{"n_kv_head": 6, "positions": "rope", "rope_base": 10000.0, "rope_fraction": 1.0, "init_std_up": 0.0319, "init_out_by_depth": true, "lr": 0.0024, "schedule": "wsd", "decay_fraction": 0.935, "decay_shape": "linear", "final_lr_fraction": 0.0, "batch_tokens": 32768, "doc_mask": true}
MLP neurons of a small language model. Each row is named by its layer, matrix (up: input weights) and neuron, and shows model dimensions 0-191. Each number is 500 + 25 x the weight over its row's rms, rounded and kept within 0 to 999. Numbers have three digits each.
Before each neuron's rows, "fires on" lists the tokens most often at its 100 highest values on Wikipedia text that the model never trained on.

fires on: " –", " Pe", "irst", "ast", " me"
L3.up483:486515467529512477495495512480474493470523497498524513453503483498489486510498462470477493490526511517479492521548512523466497520491535476479460505506507430512491472490489486533489510480428507505477520486496493487554482492497505498486484515504518488483514503489475505510507514485491456494504556492498513494481445507492483534487523483533472511525522508508536450499477489509481403510518529500481504487522411516509498528526494472512472467518479540458488518532492484505505504515484486527501498525548539540451563496487525533526514492467494501475522526494489474501526464533501541526

fires on: " R", "ul", " rel", " Bud", "ission", " Bh"
L4.up573:547516454550519500515533505478543502484485530479536501520498509493473475497511503479508478479481483487518483534496504472490513492505491494513506515482467511485464491491498530557498522456500497491454503499470481495517510482484524526507516518502473511474452536481489501509532503527476538515544488538526450499431472505502495515487477473509446461546533509490534508522517521454501538467509525497517515522471488527442512498517501511501506509481471438485456473488458498508499547481485546445483500498537460489462495491475483499508444506508459525533503495501499529477514513518549470497

fires on: " an", " An", "An"
L8.up489:503470466543493466484499476451479498574518493493528460506509564484474506482502542507493497518526523471493469511514493507455508490513542502523462504518500483505491491465509469494520409507513514504492517480504499522542505493495503518552505509541512524479495498451475517455481474495476502477521495498546526500486516525510499492466481514485519462503488500526496503502461510457470519466515503494546459509504485445475475458518533468468540479472532495517496498490516516498516493544483503510524553501523528518482523523475506484506524487479495517541521456490519461464481509514544483465

fires on: " part", "ur", " cons", " Votes", "ar", "al"
L5.up699:509470531494476491508484504494489503504487468533542488489500449510536537489500509528486499468466498509499530524517478510487438464524519542493514518511526472562529496467515504446543516473517548488529475502498505501483505544473487483506540480461515491488465507473485497467457546527474501476521498515455486530534478466511520539477482483488488462497527499447522523550528502458456480501469504500484536533475459494482503489506560486498534515500510512520504524486534529519514477531463491464477542525476496481496521537525478506513504452473507497508489470459509500502509523465499478488

fires on: "0", " as", "9", " became", " mon", " re"
L17.up240:438497495496469530505506499511489526502519462503487473506471506455543520503530481432460496456515466492495499488520519508488510479488532510533494490509496511509493472486485555492483519514461492506470521475460481523485481494524491513504490508534502506501494512484474464463483520475484478526467512537496512508525489510495522489501486496540512478510498507456456490487513483525531538510485493516456548477493459477464507518527459474550538481539473511470525497477480478517536506512528449552549499553503513499493511545476453479506485504488497471563507493470501442478483534502527517535

fires on: "n", "t", "r", " ", "v", "ur"
L5.up451:526435528500487497464518496484510508491456509501458486510560515464480512485468501478509518504527522531470496505549473489461486495516547510553510456499530496526463506515494477498500575523481494437480482520508513449500487491505500507520515465495475463460496529483524467458456501512526498502488526506470500525497484483525518533467495506503527494509492509514522500503490502534491478512433484544503517495479523552537505504487516485503478426507530492515517521510476519489511465516496538484507499516481505508448500540504532520538490463485567503483489521506487489482468510479495524523

fires on: " of", " All", " |\n", "is", "All", " Nominated"
L15.up309:500475510469520495475499496500487438488545505497494511480491457551496483491505489554486482477457480511538464491482490518501502481520518539489509506505509498499503480553499491511496482515537507511501499503514468480483485478497539548534470501531509524496483501497479482478494527518525521501490537497503515489457540504558488473480542501492481494446501526511474522565490502495498550464439486493462483496474497472500496492522511495557490496504476497492505507502539511481483491551541481526497478495504508510470560473535505468513485524524497500457517504507542519545502431479492584505

fires on: " Y", " V", " I", " al", " y", " val"
L17.up537:554491519513507449508516467486490513516539504472474509517492462501493455505507460514507471489522530462478492502467516489462483495455497535456489495530458498492501488547502503481493492520509509480510550494508508482481486549493499533544519490509478476460585484543487522480484496502437511496544492439499492477513529468493488532495486511481487482515505481485523507491495472523513502494463494496487541494500518508470489559508508504504534573475532518480533490497543493496439498490513478512505508524495527476539494489480515485482489493530524467474529519553506511507449494528502465512

fires on: ")", "ial", " n", "ly", " m"
L8.up32:552491510511475489493483508505494499470496464514528524515471508506475485467466464512488502505467577506495481508506560550496511523534482511502509492459522484529498487473498455512518523521488513529511536491487487550497496519516498483499484486518512512474505504479524514557453486485504521491525492532473535517488491511510494542468520513495429493488474504522502507512484480488483475474476509524519512542481517515509500550449492464493479545461495494529481465526506528461473492572511471545479517443479493539506488504486509472478481536525494515543502503545518476484525443477488519494

fires on: " in", " married", "iron", "is"
L6.up719:507551496500471500504487507496485476492520503514461505482523539474530540477455512545508497488523527477488517458422498482468496500509507509509512513515473515494492505524486510508486481536504527539527550485498524464505521501522544502560562503518516505512456482486543471491486439499528490518497467483463508488479466473509541497497463494466521486562481521479476483505528512477514499499511517505489468511503466455494515513505470493501509567496527533478514419504511523501489506469503534519489517476490497484478492528527519474563486492463477461514515485476525482518532492487492512523

fires on: "ie", "us", "and", "att", "ime", "r"
L5.up653:469486495512467512533478524484479538508513504502492461444461520504486513535528491502525511476462527518478486503466503493527521513534521486530501487476508514501508469550508527542499490502516528522517499508482465500521544538552525508447498511565486491482485490532527498481482507484497445505472484499485490476484491509507490502442500507466470467474513494497483515501473512563504455453457478505537500470524528486486478470489504518486477530516512499488537517522519499495481474524510507488520534509498523542487460519570488454490470487503528584469524539479501488530509506517485513521

fires on: ":", " in", " of", "',", " at", " t"
L20.up595:517445502482493522497527515471410524481518511498504488513532494509517498505498531506511486502539524548531510477503481480487499509460514502539483476500527536551485520455521483537482495480504503471463528518502473465480487475496507495462460564484470487531489509532451448483497507507456485524531520484486499503483462496519533490493495518508483479517468509535559482511524545462512476498513513490501454497510495497525555503457542484476510467553502458490521479539453508483481526486489477504505519487544511465478476502504486514488531480497493485486501470521542517478519507534514513485

fires on: "1", "4", " tra", " was", " "
L20.up664:436538515513571490512491500483505488500526481494517510477485490481459519468478490525476554467517490516469508521497493470496568501508499527493505544533488455495483503499489496486513489494527504505549486501517526488498409465475472534533518514452473509516489476525541459464482494499481497471482533516485509471532527512452501496475527478536506489473502470466510495496529487512493494480476497513486498546474449491496461504508513490507515498490527528523527527512468547464510532510455462495535536501516516461500503485515501494488485477488568518505495493491486533533540498486486470493

fires on: " has", " had", " sim", " can", "rag", "r"
L5.up449:517534506496487485509540524475489503478511493536521483493492530494513542476460497468499509494514500503508529549518508460490467523479527491518530464486517527538479465523510466488498505506486463489547542533501503501489482523516470516487494540463495531509488517496557525478507535529491477486504526535465508538464481473497474516539509471512469474428548504507483488496547511533465476537487544488511514509521460485503471480495479476490508509487465548475512466558541524497496514521503514496489485506557463497482486502540501462459485482527480496499484511482485560506532485475450488508

fires on: " of", " All", "as"
L15.up237:496483520529557481493507500474490467474488479479473516510493459541474522527481490515500497523485462544477494518535491532514447455437511544544488504471483517508481490536484493474461449512493520517473495484518487525511535529458484532508501490502501518517480537495448512499510498504498472515482498520531527492479503496499481472485475426477491500473470532460529522487503502534541540541509493513457503501445492499481500497536477492497490501543518526563527483513533519439493536509495481498505531487469523514545540501525457499478476529503515492480524492473501487490522474502486521502

fires on: "1", " |\n", "\n", "8"
L20.up206:482502535503511451514467498473452495491490471507531520491477494493450489525494489510533478464552519514538510510547489531527528477491495500492488469520485531510512502539546505495500507497488523501507491541489457526542508463478510519495548457502518468525495522516498494514492494481503457484492485442492484461497480434497468510509491475453488505530455524507495504472471472503490531488502491461489481501483501514572511498458470520489492530499503492542523468537516486463486535539519519525499540501442475493468534505497529512452517519491538515531509464492515490495528526484509469550

fires on: " has", " have"
L3.up468:521512540512488462445499492514499500482491504494499481556506490487499531482488504498513471452497492532529515504502515514509515510491523448482515456460505491535446494526479489488520516516550492451489447534502494501537483506532498509524511504501499516447525500524502506469479502532486516541499474448533496526472490492497510528508465502488446483452510521537512499480536507438470510535502516523518533553521515506524461534511489497500492461456512561535462490577504502512524520482524497484454505478558487501490471502501532494485485485503482493511508477476493510500543499477494516487

fires on: "ill", "r", "if", "ift", "ner"
L4.up112:521494493516555505459461516494505529466508490570492527500484455488501476489527491470522509503507532543525526514445534464503490514500501454488498513475462508531507498508538512482497534533481489493479492494482486475523469492485510510524545489475495554529511527480513535461454507514437499424531464503471501524463511473473499501508496497495465518536514463504511520492520469566513501552459513505487493502506487501472475494526475509470524461493468484512499460508496508485521510472483511478503464494479480524530535501501519504528502463504483525537493555515487491515539493468520527481

fires on: ":", "ar", "5"
L11.up179:493546539482506503451465481497491509518530529507515473500503503433489487534504490467524470521549540465499502532513493447501509513525526520501520482518524499471503499492515491517509500492530462507453460521490482493482496474500512552520513491507512474536495532482496495501451513535481480462573510504521502472452472447511493492559495490520512482501513494509538503513461498456526455495465476516504502513488547464469473547528519478521515473468476501476530535492489512529482524522494503521507506498509554510500499471502491515489499508495470527478474559469472495521489467481531491447

fires on: " in", " de", " dep", " at", " re"
L16.up277:496448505471498496501481527478493525456508441451476503532542529502507505470482502495475478521499485475532453535548483512498491502492476473497472532486513497552509499466500464518489519437519541466510497523533510484463502528484518522496449547499518496517512483495492511476510463507522498523551523557491459506517511519522492496492510505480517524524492495474556481485510466515494477480536517500521452513517500472545511466498469482524510463507547509499507490477459507470526547526510448519469489529488505472514485485475457472490545512531492556499484522529500511478486522510522495506

fires on: "am", " tem", "M", " son", "K"
L8.up243:471478489500489488510468465493527514564525520422501490497550532522520517517515478484500526479544480481523547537476488454447511523517482499495525524542535498517477469478445493504516512491498528518513522514508501574515511492499485550484494511486474483488521518499479522472525477505474525512474521540498498461477488475484510534506470491455451515503500539490492523478515515505498482467508508480480525493514466455505505478488521490508519509482493507476519521562483533517508484476496524504495542452478548494531507524482501559492498470513461512541519512452467518518496498508518475507

fires on: "\"", "\",", ",\""
L16.up749:511480499502518500476497490504475514499485483506527505491487477527431554501475516461500483508477513501567496510521508481511474516510514471543494490533436494490530508498493509455451476503513461458550501460475435540511545546519507487503471527513464512525556544524523489492475454510516510553499484486494548499500480491496533491496529532500498531490532529536489484511508509466489527488481470500487489474516548462468475497490484511474484526493493505495464494470540458484502516505513468466505531476509470496544511497479540505477506503503509519515531528534553483484506499496475482522

fires on: "2", ".", "-", "5", "1", "3"
L17.up493:483475513468481533517473476494509471511489512475487503499511516480497485556479458480491507476484439480525463530499438498540578545522497540488483518523432533500461527528506501477437495507453490485499511488518468465514525503497504509530516540448503515541519485483504527532459519522467523458532536522494495510524505507513488520511529531509484520498508523450518507500488528504512494494470554518463480503510494480478512469494508515518480555469510523510477494465491507525498503478509482529504506460507499510492513503439496515547486494490488504496510475496491468534488536536484478513

fires on: "-", "5", " part", " top", " Top", "."
L16.up15:446484543513496519541530444494532426505538497552484487495434475490536504530510541478516494468468474520515460491501487525478488537523495500526497493454470486486516516517478525504525482523487484548468519496501499530490496500433494531487491513493538501496528485480487500523500526492508480526453512488489475474494522510529514484535497503458463469521505492458500508494508485447489523508479518518483455528532499493483543491522507506509531505472482538513509477497541499501500514535514503527470495502533524508516512498512421524530505488511519530537482546538522500468534519484490476502

fires on: "res", "es", "°N", " population", "ing", "ings"
L5.up581:522498497503514514527513512493481496526504576499468492490520487492519508498494528502471510504514494511495508534510531481484520519520433493511535477522540509546462535460509488527511490493449476518509518477486497500490475499487470501467523505520508521549501498501520468495454469483483503409534502527482423509516500502538527475494511499513457527516515489498471500478480543467506495531526532531516510498514448507512478512503550454450481518489539503483481452462490532499525499483499494532521503478512514497501455501567504478476493512495513521563498479484502466525516487505473519496

fires on: " as", " re", " became", "ice"
L17.up312:466480505500549532489516520517484508536495470477480504522478518501466544500485511480487477516482478483477539501514548503489527495514512518510515488506514532505502484503472492494486499512491516527453492456516510551469495489459487521478460483511537486467480482488465540440511507495501492498476472498456473505449545526462511516481495484473428485515541489543499482488499472504535539512472503526495507525523496499506533515491535473500482523487513595466502489456481510519513484502510470528492504487523491475488523486462471497531477505479548524536560537472522499481508496510481502551

fires on: " r", " gr", " ar", " ra", " pr", "ar"
L8.up4:535538479499499478493472538489506512540513520488502511492511505451501456517503500529502499533490524479531482546483526469529536477529526498544498452534500542459466489475508518565482507513477499507513486520479499497471477438538465505499553497540525485478500469510478468458509497492516514504519501493534537504454507450512480567521506462463456488500495515512487513479495509486482491514487519561525468496479530457511454485476528496504495511485478552518490508497528498478441509498497467509472499489472508490503479499484448484521508517490507560514541514483503473503527521514502509506

fires on: ")\n", "M", "\n", " cont", " |\n\n"
L16.up461:501480488489468510450482525534496501500480445524495449505482520473535433424434477471473473507495474542475490473498490479466541479469516496489511522495521524554517494503524527492504489474491503504547475487500511444495511485480466476507501492489532497505520517496531477498466536493531507542491523485456506487440506512470470526504503525487435468516480499509510546527508517531522481515548525488460514511495511498474528521471508461502514493504524496516509509534553561524488539508522509490499518509534469502501505496466491483502495504494480524500504491492499529502486501500461471534

fires on: " and", " or", "y", " family"
L15.up224:493468501491525478453529468502529508498521476514516496534522502546474426491502495526455470506517510502494486483501502476498555458499482489508470482470517505570509439517522501469507465500478508477505546525479482548529475534470483469513500490510471505508528490553479480517496459505487536539514451478533477492564518488499533527488494541489515539485505520513488469506493490502491471520525454487474498506509467490489500480470475495471465529481505505527490497480460472527536538442519507507505495482520522531527540487473492509493466477496499482525493540507490459514479482526501532510

fires on: "ing", " At", "ant", "ings", "ment", "os"
L6.up132:460489510495538493527486497544492502469560492502558508469531514484499510479527516551519462506491496476500506532489527550550506548511520475485485529461511487499464515497524495500507494489534473524493495513487508472509498523468500491471503467506562462506500491518495494481498482456505536510509482510532503512502526483503508492511476503452497516505499503527500465551497475497484511515527512550504496496513451491510524509472503455504405495519537482548485489478485461436521483461456499514520496468543478487545480513467499497511485496492469485544477490489487524525497512519489461456

fires on: " in", "\n", "'s"
L13.up601:495569539509471504507523464496511497497525515435487492489524500466544516453526510481506490502502493491504511506468488510501517468496545505487509513487515496538484531525491511507493506498484499536544479520507503506491492578481494471520563487485513472452490500472508484511472496505507511511484489492476499506514469509482476503483503520472450478536441526444536511526542467529538525536525509484457485463521494479499494510492508472461472506484545566523516514548506523481491535483530498497486504445452493513505484545529524463491492464516510475511533478513485505495534511455500511501

fires on: " have", " served", " has", " serve", "us"
L4.up0:493480482491502497484515473542495476459521500491485458516528498505531499520486518455483508461480506502549514491543525491515473550498479503494496506521500468508461491491478442507503496555494531491457522518463490472477524489477516492526466519519510521512511526493510520440475484491472459483505500524533559496474516490487531500496477472468484488479521494498526467480523562462474488536544525496521516561505518516480501525504510498508500506481526526481514469504502438491484512548517499511498509482505489497463503470460491463536497505508485544543497493521530489483565549526535549480

fires on: "-", "ing", "aper", "es", "p"
L3.up644:545482532466479511504514508479442522543478517439433467473506498488514493537475513481502489542504529495487528478514514500497538504473455524544522533499474514499514525528489499486488467505496495505513510479492494509507479492520489499526484472514517546522448453435521531468460483485443532490507459478501468527532529489516519463479541523479498505454487514509559503487499503491493469509520554523498503504511538475534467534489464510504499470510502511490481507536469518450502508467485475556512501532493510483500487506488516511501486516493538525523520464497476479500500498466487486542

fires on: "ly", "ing", "le", "itionally", "ically"
L4.up385:510488463487505485466467472514480507524498480496515474541522525524467480530497482509510474489541475449494460518492545495533539522508468550547470479486513494521470515492508487520495461491530456526539467533490476512556491536452542473466492493516499494500513499474510475495496466530484504501490492543517497475439543514519480524488484527517468536475509502530492490486532498463490484494476501559539539510513494536525502506495532511502502527528482528479496478467512483507461475512512470508505466485447477470436497511471483488484511502536467530488519515475494503501551500460499482519

fires on: " to", " would", " could", " he", " was", " is"
L17.up281:514498521515478490485487494484543498452528485487514521477467497493519485473516448491481496501510501520516505520524509530530516469530522486493507483471479491504491483468508474496472501504531468498546554483504478535483552528562548542478508555474448520488486479485503518492444526529504477483495510500513471512487496502483526494525536508498473548516506519494444520476504463505498530509501512494507510469489487552494503482544557467488494514492501536503453516543529546471503510471446503497497470539503514529483542470472472486471505475543475502522525498513475452480490526482528463513

fires on: " (", "1", "8", "7", "2", "0"
L15.up244:512480510473548443510490483469497496526487490487531515488530498501495491525556491534514477462503508502511495505513526481489542515505517462505465528531490474465503497486480515477536504460550450508509498474486452476476490512464531555458534543494508452517476472489477509462502487524507493459495524482480478512513469490488521503468520476479515485492508550520522537521519461517485498486497442494478456521543502527542494477468494495532524525555522470555514500474505485503440498520527502541477498525517488537507543460515514511499499515516518482521501467519458527510493513506517474505

fires on: "3", " for", "ar", "al", "5", "4"
L13.up102:497439490479498493509488494509550502486543473431533497474500490480478524497530493512499540529519468490511439537469513506505528485516478481545445502499491491517519413507513478491470478539497540509464516522510464469526519493525483484532499500501485503502535516531512595489471472483499465509508512545494497516513479503474464525509478520508472495515525516480514503448510508492514495495496505516506514480455468479500540489461526487468497518513500512529488465500511474511505532496520519521512495510514505481477517495430469480476477483535507557540504472510471534502502481518510496499

fires on: " ", "-", " t", "it", "un", "."
L16.up478:517471525545520511528523500521473495526517525466448514476452482492496514500500460495477477494478512480496512567521489470489480468475533507495515498471533501526469563524500510515503441503499503537509497497538454462510530445519494514495507499468481494560541504494508499523514529485489517497519534482547476476463480468525470526518500520493516474526492483485502505486504525485506448476509449538484522481500515507509470480514492508511476532442471494491470519509501480499466540470478492540529517500529499482431489479482491516555473509486505546485538513504475470508522534510487483504

fires on: " as", " -", ":", " As"
L11.up75:506524545504506523429455474481495521506521500487448488486555470486478500484451503516441499486472522497476530457465492472477482514505513493501474520547493495474496534519511467518499495504550481503525457450549504509483481547511528474541515483517504492509527500513490529457512486520493520504486521452511532507487464440490500476552494506456505531508527507497535511511488496477531482494525465532461541481535500508492453497510524489494474491498482539500512523500472510511498504499468511542514465527503528476513503482516505444517521540468453506484521502501474490486476473521462493493

fires on: " two", " three", " seven", " four", " five", " composer"
L3.up6:523477532465491453487531505475461572526510495450516474489465516525478476500453543546490471494541517433474486498473542512506480533539485514530520494528534503478529528507464489490475499520472523562499523514523497510518470512535533525524515471502518516517529509512480508510518468518481507460501474459482526496462490534466515504532466491482464525506494511471461494508464522501479459542487533508493515475510465509522470498441528522513457545499509526498500496520496478449511516499520500522502525497466485520511518492500474504512538500471477472485464491494521510484494516472512512493

fires on: "il", " signed", "),", " Carl", " Wind", " Euro"
L6.up145:511528528543497540514506471486445525465497490525509511550516480482453519558520501538493509505493467515486530519555495499519502506479532433513477484479496484475502481466490536460504510468474446483508438494535480519433518518509498488562519526527534479512532511482504496537515500497490482512513466511490508503463518468489507569498506505494513488471528473467461465513542464520537482473481518514454509491488491472486502484512474524494467509489502481524507491523490462511545508520518487521487488505514503500484495528527502517509494462484478485438484485544495492511526501492509492535

fires on: "–", "row", "):", " keep", "als", " put"
L11.up472:503503500551493492485468495491510488475499538509510467512526478485521500536489502507497506469523520481528533468540527485477483461512507430496496543506501471513483489522494437539483511478541497533485467506487492483477486534507542547559494546523514469566524491501485463535509457498468506481494477548536515505529525517529486493504482466519485469508489479515494496475483465524528506497508467534493509487544535524508502502511443507532490496460533440525475504516489514484489527533478540531493477516465525496496515470501486489496493497491504503457532512461464511472472466481486538508

fires on: " all", " of", " All", "6", "2", "All"
L16.up713:539473524521487475526519488516464502494539504486497442485475499539525489510479506467485457502484515476527454448470508490526478494522519523507514516509498531550470496497541530515496475510531501486487467498485433485503534502509531541492508489502521491504497514515464458489489481488500476503518496487493517505484544504480498492503444518509489447481512519490505495531457504460529478442512508514563482502527484479503535518557495493454506497487453504528487501520513486526506497545531495510508511477496528480521506468460499452488523478516574512478521536508483485533478486440513534520

fires on: ".", "\""
L17.up105:542477484473504504507462510507459541483478503466441518490495480516493495506448520539479471493501521524516479549486489514503520487511544510533534474500479457498524526543519541524506511486467525519476500477489474495505501530533502473496474499486516526528477550542517478555534491488523513504489521471489515527471512492495547488485486499504479492513497509484504501489487513513489555538515465477461458549533512449514456532491504494499443500527519470512448485484542470503517499467527500472524501506496516503472500519475482480490529462521529516536479491547462457475526541509474496478

fires on: "ing", "ated", " to", "ited", "ed", "umed"
L8.up165:499500513507545469522523494467507487529510475532524475467513473474535483534484469519495451466508502472521509515510457492490509435512507462518558515531544466473525486489485518520529528508579551482501490510445513519549498517492475486478487533498480503496470496532513517493461497509481475503488511467466456509529476484514477522502479515487489485503516487484527510525502497456497533517527518515516535514510473473552534522508531487478485518524536494451515517479517514474522472501484511522510488455494500488484539480476500418484515482517531512484531516563503477512513480497505504498

fires on: "ner", "+", "man", "r", "rew", "row"
L3.up226:518480490484491538440499491463479475468503485489482513512546494498487473509498531510505484520568494497528499545519511486540558499525508480480501471471501512519529519491513469483477460485480451522501491513491527458499484476493502536541562508476524567502532514495507497476498509491508486502523512522496527487452498458498452475501501510518473528505503509547523446493538530502485505499462518535526522475498531508516503520511493492520485467510489422477472470498479519488507487487469491508469503487477476532521515500560512491512531489499486451527502507529502490507517454568498540495

fires on: " a", " make", " five", " numerous", " three"
L5.up502:519488522477480465500466476500494491526518531497516450491516483517561468486515514464491519420511507491473462522496505529476497473502466535469490506488519427458502501506460517513518457515493511498508462501523524530496499522511568527512509494468521510510511498463494471493469452509475481502529515511539544520489510511493530536502485540511445524470502498504512494468532472508496476529492517498496552481504468487499458511470526496459504509520476553534534481537490484491503501487516523497524480531523499480526500515503486456508518476448507477476499483441506487483532510474502540477

fires on: " to", "ing", " would", "ited", "ible", "'t"
L4.up174:501510514550519497455462499536550450507488477471490466454504499473520506487471514491510508510504504462495439519513482529550566468528513477527521503498480508473518495472549479486489498516496533502529513465454458542525486493498488542476504568460488493520506527482493499503484495492522503503478460489486430520503540479533511502484532512472479492501478491496486505533531486466503531505518506493512511509542538496477528516516481439491499537479538486474486511546506487499520513476447514482454508474455483501528535517473482467495490491500522514459509507527485507519509501480509497524

fires on: "9", "5", "u", "st", "sp", "6"
L6.up480:499483558488500498459504513502562534532527495523507475541500485516537467489547499538489449546529513477528497514546485524439546525536484507487493542522542499531508498501476481476477485506533478498518481519515436503512508529523489484503479510471512506532521509465500521511481537488507503480512528497489464506502518501479477503507442497491442460483430469471499517499518483511514514513445494496500526547506461489580485494494497508529473519477499521536507534493531504479497433518502492493487508522482515501497499463513498475500480506498505476499498509479505511452492517476527506513

fires on: " and", " Europe", "ame", "z", " y", " Y"
L8.up422:544409483496481464543496510498468469513486452539475535515504459493459526541512509462481484454465506498496490468493532532530509496464483466535500496484503503465455522507469572523481507506476495487498544481507496487494506540508527535537504514475505523519505433487504516492525503508472537507514511450449481485512504494530508509514518533487466498525528484514534482519493480506478496544496457537504513495487472540472497524520489496508465514487519481483488516476512513462470475504517505509465514510500484495510509478507514535510488473541508532523513442507485496499495449540490491510

fires on: "t", "al", "a", "ar", "e", "d"
L5.up204:473449478510464498471497509478424547488447513518487500518519511487526524502503511533523470484441461482498497554529497511471495523501454514506497473480523501575530500464532509475502501470506520481515545521559564503483501497493518489485460494482522498516480514477520486491451471474514496517476504522467510501488515496498519508481504476490479537501499469492521508494492536511486494468459542480479478552532454533513522495513476476493494480520463503499491549514495480467513463495482513468488502532486500496501503538464463515508522481480535534507472532488473530535477519497535513480

fires on: " I", " as", " process", " or", "ase", "As"
L3.up388:532525504483464470537533468489514542475488519481486473453535503506465531487518487521514540454528490485537481486520523521509460513492505510497458485504523482487458533534478516515485503537499488504516517478495485511516530491522565502524495535539513497544505521457540516477485500526458486512522518469500427515525472505515550506500508514507475529515511501516446498484493486507499548489459454473489528477494552503516474517520497483506471539491506521462539480550510425511483520466497495491495535529496480529495501486483483459520485497513470489519505451496518477538509501487499483490

fires on: "o", "'t", " w", "ie", "bs", " to"
L3.up118:510501537531503548505555526488457475474513501507518455480482536455461552495439495471451521471495498542486492526494481498520472533531518501500505474465484494503459498508514496507494506508489492507543470493485456489497526498556483499506501537481466467497505511531500487498520485518524497535515515483497506496480531508502457501506523473472474493477500467509528492473506473498539483507514479545495513541525553483555512453496494498493441505536576444527477535452518520494499522492472499491527492462490486504506511517497477535484499537509501491494475533517456500511526480518515529499

fires on: " of", "is", "if", " cent", "iana"
L8.up245:503484495528492441492529491495489495517516445514469538426503467508489503468527464534473496460481494540507513510481513482470505510495530503511530515484468525484490504514486520510508498524507491486475465517481510513539522463479508540500484510511487479488517474508481482585460521458495454493482467477500474501461526483539464499534479486493472539491575442502491512518507482498489506524482495484493484522489518502545528501504469516576519477516508508525493490500486537466557508524485451522467517496476505494495504519545501515528510488506515486462505526494468489535506488461514514527

fires on: "us", " than", " an", "wh", "at", "An"
L3.up519:482439485574497473543497542498464521521476464472533475455510492501530529480532521505544458549533535500460533506525545478495545499494495488474471464483482512494552512504500502468489439504455498502490557484529519512547497491499491512502483489495503501513510563499524477489503488480485488479475508545505493518480516506536489496512494475491486483471516488477494508476482513483481453514503496517537476493465434507531471469490499453461541526521492472512514497495500512478534475506481490512492520516469491508520511488503508494486501465514536527536514519453483497514546530488510503482

fires on: " g", "0", ":", "u"
L11.up469:501532507588498481511484471476496468466489545522551504504534550496474477508487503479491501524497502496482469556518523456486496503519480510517540513528534502532484482487485477523497513460497456521475522552484538469458509499518507524502455536482485500484486514507466501480483557542527478493503508491492479457466495476528499494519485528489495489486484493500483500518525517501475508517478449476465485471574512514515515505511460458514512492504502465511508550492503527487497509526528532548481470510538498480444521527507478517501490498501472497516503501497520454530463483503556517517

fires on: "6", "0", "9", "-", "8", "5"
L20.up177:498462546527518503488509487475537488502514470538484521452509513538543473491500506571496520491515491506522479519521491493478497475434505497470521506468517527553532512472500501484510473482529506550538475482496446505471497460543524524457497523451536432504491505467518478483495501493473507501515488520523483447459485492528458483493513557505454503503487545520508497489505455478487522483513480515489497497513464496523468495482502513511447537496480528502487505490519489501485465517461532551477510520506470510519509477499510492469485497499497545505528527551516466522493493486525498497

fires on: ".", "-"
L21.up234:478543511497512471497529456443503466441515531523503478481437505492511505512507516488470481479460511503545504499529506523516518541489520506535519488519463507496471512492470517499495468504481505554461503512531507506520498501502536496488466475500486517523492505499497520501513493495533437492482512549532519508479500450499458498484516462454525527510479483531459513505455491465520496510457500480497498482513462486542459481450497502565500468522515476528487499500516504540521521567473491503487510514556532485498504466499456512489564513503513523520486493510489476523504529496490524479

fires on: ".", " a", " by", " of", " ch", " with"
L13.up116:535473522520499496473524493525462521497472482491490495515475530489495518513520521532489511510460485460498477515494495518488519492474545471491564491454482470547526472491497504483468498512477518551504495523487476474508545521518501500519506515448543502494540497488460506572564510481577503479499516498535461491512544497473517479518478497478495498479500462492506481486520526507462524521500529531469463485530485475512478581515498493487495496532484552515498499534475509535518514486514528542509508452514525470484515481471450503485486470503501503483491480518497485513463482516477505496